config.toml
num_key_value_heads = 5
norm_place = "pre"
parallel_block = false
init = "orth"
init_std_qkv = 0.0241
init_std_o = 0.0
init_std_down = 0.0
optimizer = "adamw"
lr_head = 0.00644
schedule = "wsd"
final_lr_fraction = 0.0
doc_mask = false
max_steps = 5549
MLP neurons of a small language model. Each row is named by its layer, matrix (gate and up: input weights; down: output weights) and neuron, and shows model dimensions 112-207. Each number is 128 + 24 x the weight over its row's rms, rounded and kept within 0 to 255. Numbers have three digits each. A neuron's up and down rows have the sign that makes its largest values positive.
Before each neuron's rows, "fires after" lists the tokens most often just before its 100 highest values on Wikipedia text that the model never trained on; "fires before" lists the tokens most often just after its 100 highest values on Wikipedia text that the model never trained on.

fires after: "1", "2", "0", "On ", "in ", "3"
fires before: "0", "1", "201", "200", "202", "2"
L6.gate518:143122081092087122110141171140120149145112125140130125149087129139151146126110127108102095150125139130112127136107110120133136153135119078129112140101124156131144191135142103110132134116103150164110147085136125171145138151173118123150110096126125159138121120122120102131165134156133127151
L6.up518:102167127139126211151150144130166131136146136163127179132107084078103124162134128173132167093144137113107139136120129105131125134107136122094114125155142125157095187122155151122082162152102103119151172141133126130132148150090170097098180135137108124142135090133098132169152166139124076120
L6.down518:164098085137135095131140166093109160158130088173127145136110166119197115093135108147130123169101115123127092144139114090125123156120106116123095111128115115147152145179099119151155104156118158140077116152114111132136153144115093083105102100129134108110152116159070152165084154079152162116

fires after: "|", ")", "ist", "\"", "."
fires before: "- ", "| "
L10.gate479:096172121168101131119155087078150114135121160137104133153137144119148163141153109125139162116135151158149119187153119149099127105130123123078081093108127163124116129148158113159111137111149130153109114134089128103128141149143133135133093146137153152139115136136120120122136134137147091183
L10.up479:113088116128114097068176128137091135125110127083109114123109117127065135091142099127116147107140133140146152113143109122097167110165128094123121114127175131107140109086091136116127137113115178118154130127138113107132127113127115113159171113111159117154168109134110162134180105112144151120
L10.down479:106144086150101112092141088093122133160094115076134121129111112103102101111112091120136142089133160116157123113139100119079134107161136085053167105105121144107140091116114114103141162116144153138131133104117125093121185149126114108142140101148134135172084104182135163124156131099125136136

fires after: "1", "2", "0", "| ", ": "
fires before: "1", "0", "\n", "2"
L10.gate842:135127112141136119129145129120150167136116137102142159142067123166149143177139119117118117126127129141101123157111123131120140111124124134081124123139119167102134136128158104154159148159150161119128131119123132151131089135151062093147168160149082185124098132116093088150089089173104115157
L10.up842:122132168144143157094145121147122132107105125092128162163148136156133111102102167141131138164135096129076075135143166128117151119155118132118146145118123084134134155145110117115090169151136125098152135120134114163150152070100063096136119101160148151113112154139113096168107150157116113138
L10.down842:171109159142145130113158133105130100094145133162120132150193144126130053132114158151130097096107117167140091118133122120133172099162116156126110170126134102119142153100103115072105147099119083126100140124129147116156114139113121134119105179148083145095142124152094136147079127064109113130

fires after: "0", "1", "(", "Suc", "2"
fires before: "\n", "\n\n", "by", ")"
L10.gate616:158157131120146112096152148171151078116105140106155147158078158098127163088151146191119150084176115103121094132085149160130148145104152114137115154137122132138125147136149145114146134121136108137112134102114140082151123111156131120139121090139149090140116092096096114121136173151133125158
L10.up616:191151081104085162131125114136111131134112121100145116134102182120153128090139146112125127122124117122114113114084106154111143119129088102173162128152112067154108118150159071138085113160183144147095151102130098144113083107133147142136183100116122102132138124121130094165129122094112132151
L10.down616:065107122131118121101079126107138156106106076139132108107178130164162137128108105118118129173074150136152121109111085128080153091135125176133142094121113103087096129161162120156108127131092187104128140133116135150107122114161143107118108137136076149074121129137123121156111114141119140103

fires after: "| ", "; ", "co", "poin", "–"
fires before: "–", ",", "+", "; ", "and "
L3.gate744:155139086129089161160134144149116161125110160122118111122139096099133179113147077155147110063074130099083122151130086110170165152166169115117133131128105096109112103157123104126134154164136139128132132141106142127149119126124143109116130126137165170112124170147185100098112125130147125115
L3.up744:123114144134130132124118177128166137075129106115069126153171134177125123148147078137132140134150130114147060150080169107136157153109130133136140141118106126152111127113158154162133133124132131107085090105140119154111133105083145106113150170131150137073088140142133089128142127123133131127
L3.down744:126154143142101116133125105141088120143098105132155125129101112097100125102139172111139129120130152134128126055165089173146050114130152137125151114138094142104137117138107074129120097115102153192158105130122136104143148139119097183138103109112120119162119126117137134178122157130140143133

fires after: "| ", "201", "(", "; ", "199", "202"
fires before: ")", "–", ".", ":", "; ", "nd "
L3.gate1005:096148132097147119180124155104158106081160105142111165109162135141182106124094093122105142138088123130173176125107175114124129099127173110135133114077121113140125144139101151119149126104134085130107149156126186152130115119098113101173112111129143120125137132141149098187148156123092144117
L3.up1005:102125139095150138152131141087147117111162121163109174116163140146146096157096104108119126144143131131099150110143161091110123093161159122088128121148126110126137164096085134132129137138113099123142145143123194133125132104117132134158107130111142117128152146173165132177136136122120154118
L3.down1005:114130164120090133134080193131112149158111149116160110169113129152135147097135118075135109129131130135134106107147100112113130104140103131135177148121124090151152102149100084133114110077136153164149138133134136141156092118130168142125121138089140110133141127097153094142139116068095124163

fires after: "\n\n", "es", "y ", "s"
fires before: "\n", "\n\n"
L6.gate1087:123185093135102131124139125072150133158128144108101160136176144134132141081152165179114093125133137111047133157161102156123120107119118135175143108161140120115168159121152140128121095118136136134119146142139150122159153165144090107163121126160103129084157126129121117120148128152145098155
L6.up1087:101110108168130099099090148135144135093145150137095155102143167132162181173158121116125096166140119114139111139137077176103087132118143133133141110110140088133124094101132105109132160153146113142095153184115119172130078127126113146099145126108124176107105169113137080084123095118136141104
L6.down1087:099122164133087142134107138160132141135099113117127137096149093107101139122127162133138128130130138162144112125101110139137101136128114136099061126096140155141159117093123105114124156118129118147117087132134157128120155131070151111141104147125141137124154129132096159104122114194170104118

fires after: "- ", "In ", "in ", "1", "November "
fires before: "3", "2", "8", "1", "0", "4"
L19.gate1247:116094160121127135111121112133171127136137099137144114121160136148157158133104129149114152137135149140126126145134098127169110111095130100115130112132144128145152113112150124104132135154147150094100108105113157134135099101101134127149122116171104107112130095121128083091166169128122128084
L19.up1247:109173087124116137124134136106181111138138119132132140114109149103142143095110123146137177126131122143135125107097129127113120145122118142122133102111171184164172149129124158088167169091099090144152140049131130155106162132177097131122139090097123151188108126105145165159174112133090152105
L19.down1247:097091112125112138130151074138131153076155175096123107065172119133102119117117177155150123115148148092131112127132130098153155100114139147105151117170116123120104169104131112127114138145138138155099119136140120132121157139133104122138111132116119167077145137131151117144092128118165123153

fires after: "| ", "(", "\n\n", "Party "
fires before: "| ", ") ", "otes ", " ", "Can", "\n\n"
L19.gate1270:157158107132116089117119098140135125118119139079118128114146173142131121166125146169137095112117099126095106134117124104138132121132138143172114120144109095120132147115081152161100131136130128116158106132163117143157132167114094096106143132149150135126113145107119055121083117150115136118
L19.up1270:129110088125133139154102153108118118103148097128163114149150114122136121120182119139111114135197166126151151117117093154102135107158140112144116134145149082164135122133092115137132127134144157114106101120061116157127100146123178123109131137161108105120096171078117134108175119099111149140
L19.down1270:124149157102121147123123139106122166104125152147157111126091123087122125115086099096103117126134121117122160123153136140125138163140138130130148156134125117104096110126130120199138096139142129171128108122116133066148139121141108106133133156115109138128116139140127124110140101103100120117

fires after: "\n", "|---|---|---|---", "| ", "V", "h"
fires before: "| ", "|", "|---|", "\n", "|---|---|", "|---|---|---|---"
L9.gate754:114124114142094160138098128162134091097117105107144099135097153122107123083098174121106108129158121153165088133123103130112146085138174118116100121112090105081119127149126117169117078134117179141138120117135144157123118122147107095135123149115109143127104112140134088115131116123121145162
L9.up754:161121144171119133154146104122115117120079126130119132117058113124116134138124124130150130095159102086145126110113116146155140143134137100097143167104142167114097104146168138105160122161150171114167133143110152083129129098106119097141138144140133119157164120158164135176114137155114089128
L9.down754:151145110123107122171146109073114159125086131178138148136125145139141133131189096166132126099184118097131135098137141136130124111178113120108137138092127100167130059144110092143156126136155149135148129134130130075149160130127111173113132148144100094131131138122148157140135167118135064120

fires after: "| ", "; ", "7 ", "3 "
fires before: "| ", "; ", "4", "5", ".", "|"
L19.gate437:126138127137141128155158106096119157094176132121085114165142172156150144144111149104134100140125125133118158090149136150109123126098113139085092076113108114121132171117131149145099082157140131117105108103127125076105110130148132140145129173122143172160114135148118174137154189168131117143
L19.up437:095136121112155143156134111045133169107147146118105124092123180139156156102138129142125141218101100105120120100153135112115094168107140160105140124126104144120144117105136167121142115151145131118117116081117130126136086138087140141124146153116129135099107090150164094115145162163120132156
L19.down437:160136124110153136127132061097118100117153116086132083101122127098202135142103137117144116148163073126136123112126096151125111110105112151166100118147139158139134097127123145151179117134155127098113101103158167152164111092117174136145104143137150169112079157143133136144156150082135135074

fires after: "3", "2", "4", "7", "5"
fires before: "201", "202", "200", "0", "199", "24 "
L3.gate17:150149114143138137135081164157172154170128122175152133156153157108131141130190120146148172098139096108138129159109146124116144076113124109127142138136113123142096101133144113107108132150148083102159128107096117113148161097143120141118132126154120138096096127151095073097147085150130132087
L3.up17:116111159118126160079115118148152099135120144131097140137132145105134084154155121117122100099134110118148107134164109096114113140117121148159147124118108134132112140126130139149126144157150103137135200127089086120154143103100162106172122122127132158159126092161136082126147165112113096105
L3.down17:162122115156106126117134154131113130122118127139141114170139099130118127096129121111105145134113162144115129139122136112129162140128102096116059117136125118180096113146095143124125135099131155130110083143132140120098154161133089126102072107109092086124087113128104179106110090116155188151

fires after: "| ", "–", "|", "; ", "9 ", "1"
fires before: "–", "| ", "\n", "; ", "7", "8"
L9.gate1219:117138131131114144119101115112125149101139140102111131138080159169159150077116119120121106120125156095125057101086108135148131125102155080085152087132134123147129117129164087130129121150166157147131114092114177153139152144085120130186130165190128135085144133142109120108118105154132158136
L9.up1219:114130137106131165141041115133125100141125163112105157171119173128158134117140152102098125172122135102106127125137123154112146077137102127085133119121157143179128190117147120108131103108167094144084119165129131103143098117135118159131114181130161153091134113136123135168167109106095132089
L9.down1219:143100091147118148161131175130133114105103144129113076132144142124127146126133154093115141174118117163083077133130124129103115117155115150150120092112132091182173110123164108154081141124135112188152111156150126095132096136108137126097144146084117124102142095139088119117160173074137111079

fires after: "| ", "0 ", " ", "1 "
fires before: "| ", "|", "\n", "0 ", " ", "1 "
L9.gate1128:148129120142114135131125136095135107106131124099142111081115143139157130104122115132136157095175145131166092114145124119075101121128181133077121106134115132119145138131128128122133137138152143096161122154099138049134087153129148120167148131132106144068131106106137158112089118088129119159
L9.up1128:117154154105128118117116120122170121141159124079089200158100121108139121138142129139112130131140128117126103102103094130093112133157147120110127113128163151151101135114176103108131124119166119113115116140135174122111108162128139148118151164166143134140120124145123112134100153120106111122
L9.down1128:111128137138057142120113123111152138122142122120083139140154108146142154117143135136115109122133140182091128119133122110127092135102158095149106086126124142158176092126101081144153129107144086148143145109128125138125104151149112124161112170123111112058137135125096096088176152076190083192

fires after: "| ", ": ", "; ", "5", ".", "–"
fires before: "| ", "|", "\n", "–", ",", "or"
L19.gate660:132161098141104102131162105100113149112152103141149142135112139135110144129127097143092115155182141125101136151131145106152116138128126111111119108131074146165187124088142091172163151094119085149123108094074171130156107116079113122119101115165160110095111155139143115140176135110122117182
L19.up660:135112142120129124154112119114158079123102120138153117143144150124126145180118155165142072149111123136092107090170110111196125132177115126103141153130106148122166147194097119156142137128143108145129131132082155103098097118095140144102106113107148096099175151172116117160132148108105128104
L19.down660:134157096171136092137102124120178181141136169139118108096100087137125146118133125190147130136122128112116140112121122145120093158133108152145105110163146116164136124119135157139091124130141104140138127137133103118117114148127139107170134120042154092118107181150124120167079135147119114129

fires after: "| ", "; ", "–", "10", "13"
fires before: "–", ".", "; ", "| ", ", ", ":"
L6.gate1154:095137134129107186085127108122163111144109134142096150085132159135165141126115162137127136125141160133117102129135129135101118122179170097081145118096097078137124164120068114132102119128089144106102109106137128163100147135098139120149142120121169152121142131134147147152120091148112146156
L6.up1154:137135152086107121094136164150102100086150104078129137083107133126148102125128128116107094117141130120091184087078183107142101142136156123101149150106173089119151112144081095168121133106149126144161119126111177122132124147069118117113109145127151082139120123119138163135107139154109127120
L6.down1154:156119138134090117116095153083097151152115143102148074124139132151170142143137149143077112116143129172144118115100089159119151131130086136163167126139150131126167137155119078121133147107122133114157125159124085118117094122122126136162093163105144138148109110116110076099102113109152136157

fires after: "(", ")", "/ ", "s"
fires before: ")", "- ", "Team ", "5"
L19.gate80:122150148126119163117126091123162158111115105086105134128104101145102141148118131091134121061161136086133169134164096163090132100127125124119111099137133107142121154180145155102111116145105087124158145089142130140110130118139100111119140089170086118139115134111129150114128135166123150133
L19.up80:157123132154137125120106080139135140147094098063137164121139191111112130113154128106121094136136123117109157147148130138112181117148108169106135120130115111119115115136092167148152120110116130132158139145169117146109112120125119130135128144120122180121136086140118145096127133115118135122
L19.down80:139148117148155122120147088152190098116149141150121110111144093101113153159072144117119146117113133101130123123124114137151116099168137136161122142141120143150109119087169130111107117142183131116108110122134144146109118126098160146113104103147144124117132134124119153091138151136138131154

fires after: "0", "1", "7", "2", "–", "5"
fires before: "\n", "\n\n"
L10.gate50:103141112110146107084105172068137131110133125141158113117079158099140113141116169160139137149164123087101100151119102189124136098088114074152122141117126128162111114116136153132176146096101099118128151128134127141134087115088047111121147170167136129118127099134109093131154141118170133140
L10.up50:141113158140091122164158120096137124151131136131158124104165125143112149105136114153141113102106117193096114117137109107158190151138113143134143149154081116126093091121168189116137148195143142162126119074140079081158135111132105137178111130186119160111085145146143078148121118110128121109
L10.down50:120114121143177095095174110127154133111126140115134128105109146180204157081176134110118135129066139128134159149124129142103120145168145188157111152133118122107042117155135121132128077082162129112101150140137134116090122154137175109119133160158115119145110085121099157145115138179115156145

fires after: "| ", ".", "0 ", " ", "3 ", "the "
fires before: "| ", "|", "\n", " ", "\n\n", "0 "
L9.gate1043:155156108165158063160092112107139111134151156088125121079103126151168134088133118162112171143109111118142113126109080134078157145129130112086142082126135149133126110158173142116166121140150185112145132133109091094126100120123130127136156167170102179137140106119124150165104136123105105190
L9.up1043:101119132154128111101113140110122118103136177089110104120110142136108132118125080147158151125146106112163132078143132171115144074138109145071126118129142154137128115161167127139118123121117127140124114097117150091172152149112099112144166153139146135103165191149128131166151154082137178135
L9.down1043:116088118153118097128117145071142071146103118130137128117126156160115138159164133113125129113132123138162130127120106082156151128158135112135108129130128136146137066134111113148150127132152130121187120109102167121174112122148160114158113134134149109110148122115091111136174162079135133154

fires after: "1", "0", "2", "4", "5", " "
fires before: "0", "1", "2", "4", "5", "8"
L10.gate408:132118129127106123128117136130144112099109140116121153142109150138151139071193115172120155148143154136158134130121111103093123143132165076141105080146155119099077113143120142128129113141134172129157105151107155121136109137128104131136131117100170085110135130141127118108109129103130133163
L10.up408:135111108117115104137145096120146115151098132100134127143125119128151166117160132143128122154151097114160096130094151152073123115170090131094106097141138148124121126113153118121141127111166153161126089114122130093169175156097110127118150115131142116148152158150103085167084179120088126133
L10.down408:133107074111097139136152171129125137146162134101089110125169132158155151166151136091138106125084125212138126131134117115116124102150158120127146130126155152144137112144137110141112091137137139179167115119136115128140113145125146101157103143130120144109124119119096124134102139086129170151

fires after: "; ", "–", "| ", "(", "201"
fires before: "; ", "–", ")", ", "
L3.gate416:106148140113134130137116128096124086131142127161105155105126146145156093107109146153109109128130134117144144113115193097122154146156136113119113148121101145124114117153116161130145144138156109116119118129106166137132174160134151115127108113165162127115158129153142161124100143164125120092
L3.up416:089140108105124150145114070120112130122149155134114150078139137138150071123090131117146131109153127091074144127140139079144116165143117149088094144141128136110153112163161124123137145136149078116143160117093156176113147105124097115110132129163097131115152129172169120116109120142138137108
L3.down416:147149120114096133112113120149086149143124150085150098125150147142139151168178124126119123134105147173148082119105096133121131137112099131126148141095144117151160124112111092118144135115138135166164145141132094102109096096153114144109153124075139115128139102114143139157126108097149121134

fires after: "\n\n"
fires before: "\n", "\n\n", "P", "Ear", "C"
L9.gate51:106156124075131118095122153105099146138106145120136164145112117138148139058125132151067143135162126125119133130125129131133107105145159059124116124186125144142134156178144117105113149108146121109125139127148137147154133120116102113164126143150109122113054145071091134128155118132131149190
L9.up51:159174102107117147100152148101070147138112062104131114122094143093114128107083113137132140121147111105115126103131106135099087109144132088163130136128131130148145168116125094100095090099109119112146155140128107160175122157136137124124126156132117105127157124078106130120140112107138147128
L9.down51:151162112120107126126120131134160139161099112148146099158133055151120159124105102132121144114121134111136141072122128119159098128176138125115109117107186179145186136146117152133112106114146137115151138112127171096141140091125112133141124094128093078108063184070116115096137112163127125138

fires after: ".", "|"
fires before: "| ", "The ", "==", "== "
L19.gate70:095172144114096152109134160124154120106130169144155159124100114137100123117097149147106121165115086098109111138155111162103141086129134086090087102155142118100119172141124146108132118103172130116115115114162159092158109139153119111125108131162117108136082100082098139153148136162148098115
L19.up70:106175151117088163095143174121143108104139154151157162144098092162112125104109153150110138173111087102114108129162096174101173088107138089099099104161129097109107152152117162106130129116170135099111130099155141089162126148153122097103100135168137119147105100105100135139153139148138121125
L19.down70:109150150120116140097139132126125135128165122140128154164100147128111133119110144122113138117131127077124124151146137147115134142116127099111087129146109106096122148140107128118109120117112142105107122105129152131129136113150119109116107106143133127151130127068119126121128125134137105124

fires after: "| ", "3", "1", "4"
fires before: ",", ":", "0", "–", "2", "."
L19.gate735:136129142166056133120159144078103126126115134122187159156166121133136156146132136132113122083162148166114125126101127088131127108168173096100099125105174137129132126106120123121134150090145131152172083130097120100124143159101132108149146100093137141114148139098146171082167121110147177152
L19.up735:130158098125112093143178133079110124124115106126186152144103111140113133126157152163086101127153167105137163146145096113120123123154112090135146107083091151130118145147079102153141115103164149149133122085132132132101118110107151169144144129105178128081106134129118185097145141152141157129
L19.down735:107144118130150083126089090144136155089119138123147092128105137098159126136074116142101145140135144148105169120101108142122095142163086108132154102168162177124121148156112122084138120137139135152119133149111121093091111106146137158140128121155080139108140115153120132148088121099104097096

fires after: "\n", "| "
fires before: "201", "202", "200", "ar"
L8.gate508:116162144095132148142119093118121139135058157113113133135157115156090138093150106145113132140137142130146137170165136141151151139161123104134143124098091111123120111150134108113099121069156174112122106116104123122148117159117143148157129113169131112122128137096079099127148122152120130178
L8.up508:062120145148144142114105176131166151101124095148115107142127116098111123095093127149118154150142070107112095177092123152138118156119061126115113108125121090134164135187149117087177155103126133181149103057140130111121137136129148124148124146108140135150144107147130133140134141132139155120
L8.down508:115139108105136121111123192147178130140148103131121135139147114117105082076145083161151155133159075135115130122103111109093148111125111119082134121126148113127143106156153153070150124123119148163115115063107125100116136143108150120175127125133093135135131157149096146128144142142147148124

fires after: "\n", "; ", "0", "1"
fires before: "; ", "201", "202", "200", "0"
L10.gate1181:113163119093175147103135105137137094143128159092130162162079130170142163090198096136110143105136153124125112155132104153132139076133145104124129115131119129136142187150171131118098108113134128089174113127116137104135140135094104140146151132137120107157133101112116100161132112150121134137
L10.up1181:150102165090120134135082135135115109109084155120118096141111135150138166180143074148119095096125128151105104123127120108137130136133117151079144146146149094133098170113141151156171115130124162126159096148124156110109087124146089153143161139138106109083122101129102132117110180103142155130
L10.down1181:151076121063133134131109141074158112083110143085092105115150139130179147193144134136131153148134123136118083130160105144123131117178126101073131105133137135156132124121131113151177089107159114119154117147120148116115158145094137112174099150122113163095159099114122112129131118095120140127

fires after: "|", ".", ")"
fires before: "| ", "- ", "==", "==="
L9.gate273:142149159121118135119136119132148131121097164148099137147122133136139116111107157117132126143141124143144122202127126109090095147146179109121097118113120134126170132183132129149117164121126124127104129108098092134124079130106125116148113157134129149100090164081107100101150156126121163192
L9.up273:133132096134174129133119098123106110123180118127150135152094138128112104115123126135133152141105111094166170159138102114100126157136135092114117157148137137100081128125131166135101124124128120112103171114128083108136146115124134088090100103134124132126111094088142134138134149152114115107
L9.down273:118120092121157106137125092101092126163150121116169132131147120157094103108149127112115144083113116149173138130150121113161148105137157109135128177118125167154110049109133137132117149128124178124134128098116086141117119149084135150098099104142122120151129130132141142102124151149118139135

fires after: "| ", "; ", "in ", "Re", ", ", "dis"
fires before: "–", "; ", "tim", "in", "2 ", ","
L3.gate1102:083190123145111138121149119171141103107157162131121124148095136078146148161165119094111111125144147138138126152110072152122153146171118130139126067104106132117125160112118140163150141146123136125159135105144140129153143178132136138120103128143158117118127130135147142109142131137135110190
L3.up1102:174140096066128101133152127119146099141111109135135148201132148160137093103127122147140126128176107139126120155090130095101126111145169087126132142162191104152131135170144104152126135098090136154071137116152092108128116154122134125141152118139145172152102152150132102117147133129121166130
L3.down1102:117152103098101164122112120140163111155204122099120116153103155137154155116126127157141114094089140152120082123149085117148118131128174136112153123140144118142121108099123134110129130155130149150114110135140133176147135121077134159151148129083148121137138141125123094096136094140115088160

fires after: "| ", " ", "0 ", "1 ", "3 ", "4 "
fires before: "| ", " ", "|", "\n", "0 ", "."
L9.gate1147:121143107136078154107123120145125119124089149122123135118102120146167145094137115158137143144144096133163077098087075164075117098159137108117143061138122146120127143174166115116131143135177140116155116138138101106121125133116121132166136135119098131111126118148159146156126120134096141168
L9.up1147:119166109140141136156121087107131133126103121120078142080103118145183170122171133160133158134144174125180083100131097179103121110139112122101120085123134167143111120158136137107156131126113125123156123138110140067170112128093191160162130157148164145120091130150167125109103128125114113119
L9.down1147:153083109126113140130127148098139119143119132158104117133155121148133176171147166117131125121117149153124138119157107103127133131199142099137142115119142134141153069117100096140144131134130128149117124101117123148165115134153140081152111189141146142087153139104130118105133156060150112131

fires after: "1", "2", "0", "| "
fires before: "0", "1", "2", "g", "li"
L9.gate544:125117116123171174124163102083137124148135135098104173144127167094152088097139121132132093087145067114121132129128084152112150114149118116112127111135118114114111133116128148141125091136149131130121148131129135129111117143135097108146135152171116146103121164145118152128124116100158105121
L9.up544:126163125116164155130125121144129136139152141130156123114136125098074113162133179130121145159153163149094100165147176122148145110152163140128105154104131085154137168149136079181093122138147134155145130128121164176148153146100113094111130132132130123140129109127131104180176152130117083133
L9.down544:140153139074144140126113141153164153142123125124131133102152124095123113174151173120125106163076135153121094160170150136114118099116144109160119161115132137164140157166134107118082122158171098167095102128143146203132159169124102166101152160139134121144152165109099133102146154123160107149

fires after: "| ", "0 ", "; ", "1 ", "2 "
fires before: "0 ", "| ", "; ", "1 ", "|", "2 "
L10.gate706:128112153149100103128143131119135152083105137115098129125129118134152172121156137135137123132109125131092069134118110152098126116136126064093099105142150159124103124167121101107154170097171138125141153132135151090118114131122122136157132110126125148142138128114123128125085132126166140176
L10.up706:135146110139123169138119129142149136124172128131123182112107152135168160092132160164130112172139141133142071116130077151085188089137095112117129106117151114164129149148154110172122128112133126132092108134135063127111147136123117126093168148109169153133134133134133122097123142133140121131
L10.down706:137076149112148097149172131186131133124180113131138156145100137131166190149129099119121143136152151205131131146139125121140179101151162167176117138124137117139154129107138106193103067133163085105123114131147137174110143127164133124156141140138164118101138175100120106071132115073168137171

fires after: ", ", "| ", "in ", "(", "In ", "\n"
fires before: "5 ", "2 ", "4 ", "4", "9", "7"
L3.gate998:121191127118153135113171156115140113127056124115144070108103081097129135126079123148153160139137116141162161125074143130123137146105138105139145105112133104150184122181095105128122148119149118144105099131158134112111143158130178133109116097135126114145097107165102141105117102056125092159
L3.up998:114164102118116148142138090123114136171098108132122095125145113128140091122073122153150077091144112122144164110091125092075086136130143130119132110104144100121140117115099085140117158104137119141169141095107161123120165105121162150151112078087105152095111120143162137108067100120158127124
L3.down998:130098095114116198156124139167120172158111119106137071122129135149167130109108151126128142197134147157110139137146104135136112126127146153141139135128171134125138148107142154153115139120130121117107105109138123146114152131102164095111147107144096116121147127091134147078155124138177114125

fires after: "\n\n", ")", "er", "career"
fires before: "\n", "\n\n", "Care", "Ear"
L10.gate710:102130148108118126135159104120119128114152166118117164140118108144095104138138124153125163124128145102111181123129118173147110130133129116134081109122119118120096168148150107147141135131108107163122144083133160093124144141165108196168100078126135153142125178081130145146100120137183135147
L10.up710:126143118118126127140127145135118126160140148116165114182121141130141096112113104134117102140133148109138113152132097171139138123096091134149115114116097150129113189133138115122157193093099099131112169070128169128168166161161075109159130111129131146137131083110140138097139166092137095136
L10.down710:130122142102108130121124141146137126162111140153155132173122138126103115145130122094141154145171127142127119142114125151153089116129107091140101115116151151094140120115158103133144140114092148137105131148136106121144148163123135118163135087119178116129132112110164132095120107140096073139

fires after: "| ", "3", "ies ", "4", "–"
fires before: "|", "| ", "\n", "0", ","
L19.gate1010:162130110137095111144114085080162164137108129141148120130075161121102144152183139149136119134170101111118155126135136089147117128151110119102110147096138124114121110121139139164119129154146099083119106109087145110130151087116132096140161121100137121122073173152151135134143137131109120105
L19.up1010:082151164139126173113154094159139111082104132158127125149136168118113122163087136157097109074123199116108134089099117106150135135130131147086133138067132146145121128139141101117132161108119132162196122107098131127128097092096114150139129122141121145123114116141161127167152136133131158107
L19.down1010:135133116126129044149127135095140174103134166110145103100152108132168082137144128149160114173126137126107172120135133117112136130148075108156160127142139159090112065140100158138143137163118105145109134151122120145130116126131140098185149138142141155076140128084109139100122139159114095075

fires after: "| ", "–", "on ", "\n", ":"
fires before: "| ", "iev", "|", "ow ", "ong"
L3.gate840:135166129157132157108126169171130099146104117125124106207070086106142132133066104117126163127127129143126126111124142145106172149126123108092120111115140103111124169163153123111140149095150141151132160112152106129148116131108119095134128145164121156107111083122093128114145126123100115161
L3.up840:143140133094129160152090085129133152150143129128116092102119168158151155098121104128121096134110152114127124122117116132156124145163137147110111109096097133146080141138143098126142077091167125154156123111136140063179180163126127125110143144131109101172115126122108097108112134138110109166
L3.down840:121129140115104157149090139147146150137151134152120154113147101124147124157174107132099095136135184103117148158160109116094107122150082110117113144122071136134114170124124123124155114074120103140151157131126110085191136144142122064136121093165169119192123155093178177081110139078121077132

fires after: "\n", "s", "iss", ")"
fires before: "201", "\n", "202", "200", "Year", "- "
L8.gate783:085147140154103118085139076143139131104112133098152131155113133139114148110139126097156109123118099096162163149192139112129117161135120134132092158121169125176171123169105113129091126122150125156147094120123138116169135108132126077108136129132148135158133135113093160131185149156174156146
L8.up783:132153138138124143158100104135076129154117179106133117094172104135122134154152149086102100157100119133123135135156114127141133091139110104119145117144107121131146154130114126126123145166069117099125066143129154164113117117120147100113152126136186089112130139156126175094133124143144158133
L8.down783:163136134119134124119184107143090158117128131115133145098182101105158110149098148124111123177132125171096117148162152174121131112142098136119128137127137157118071147126126110122126121135056099118134123172126110146097142112129180135130161123121102144157099109118173112122092117139193144160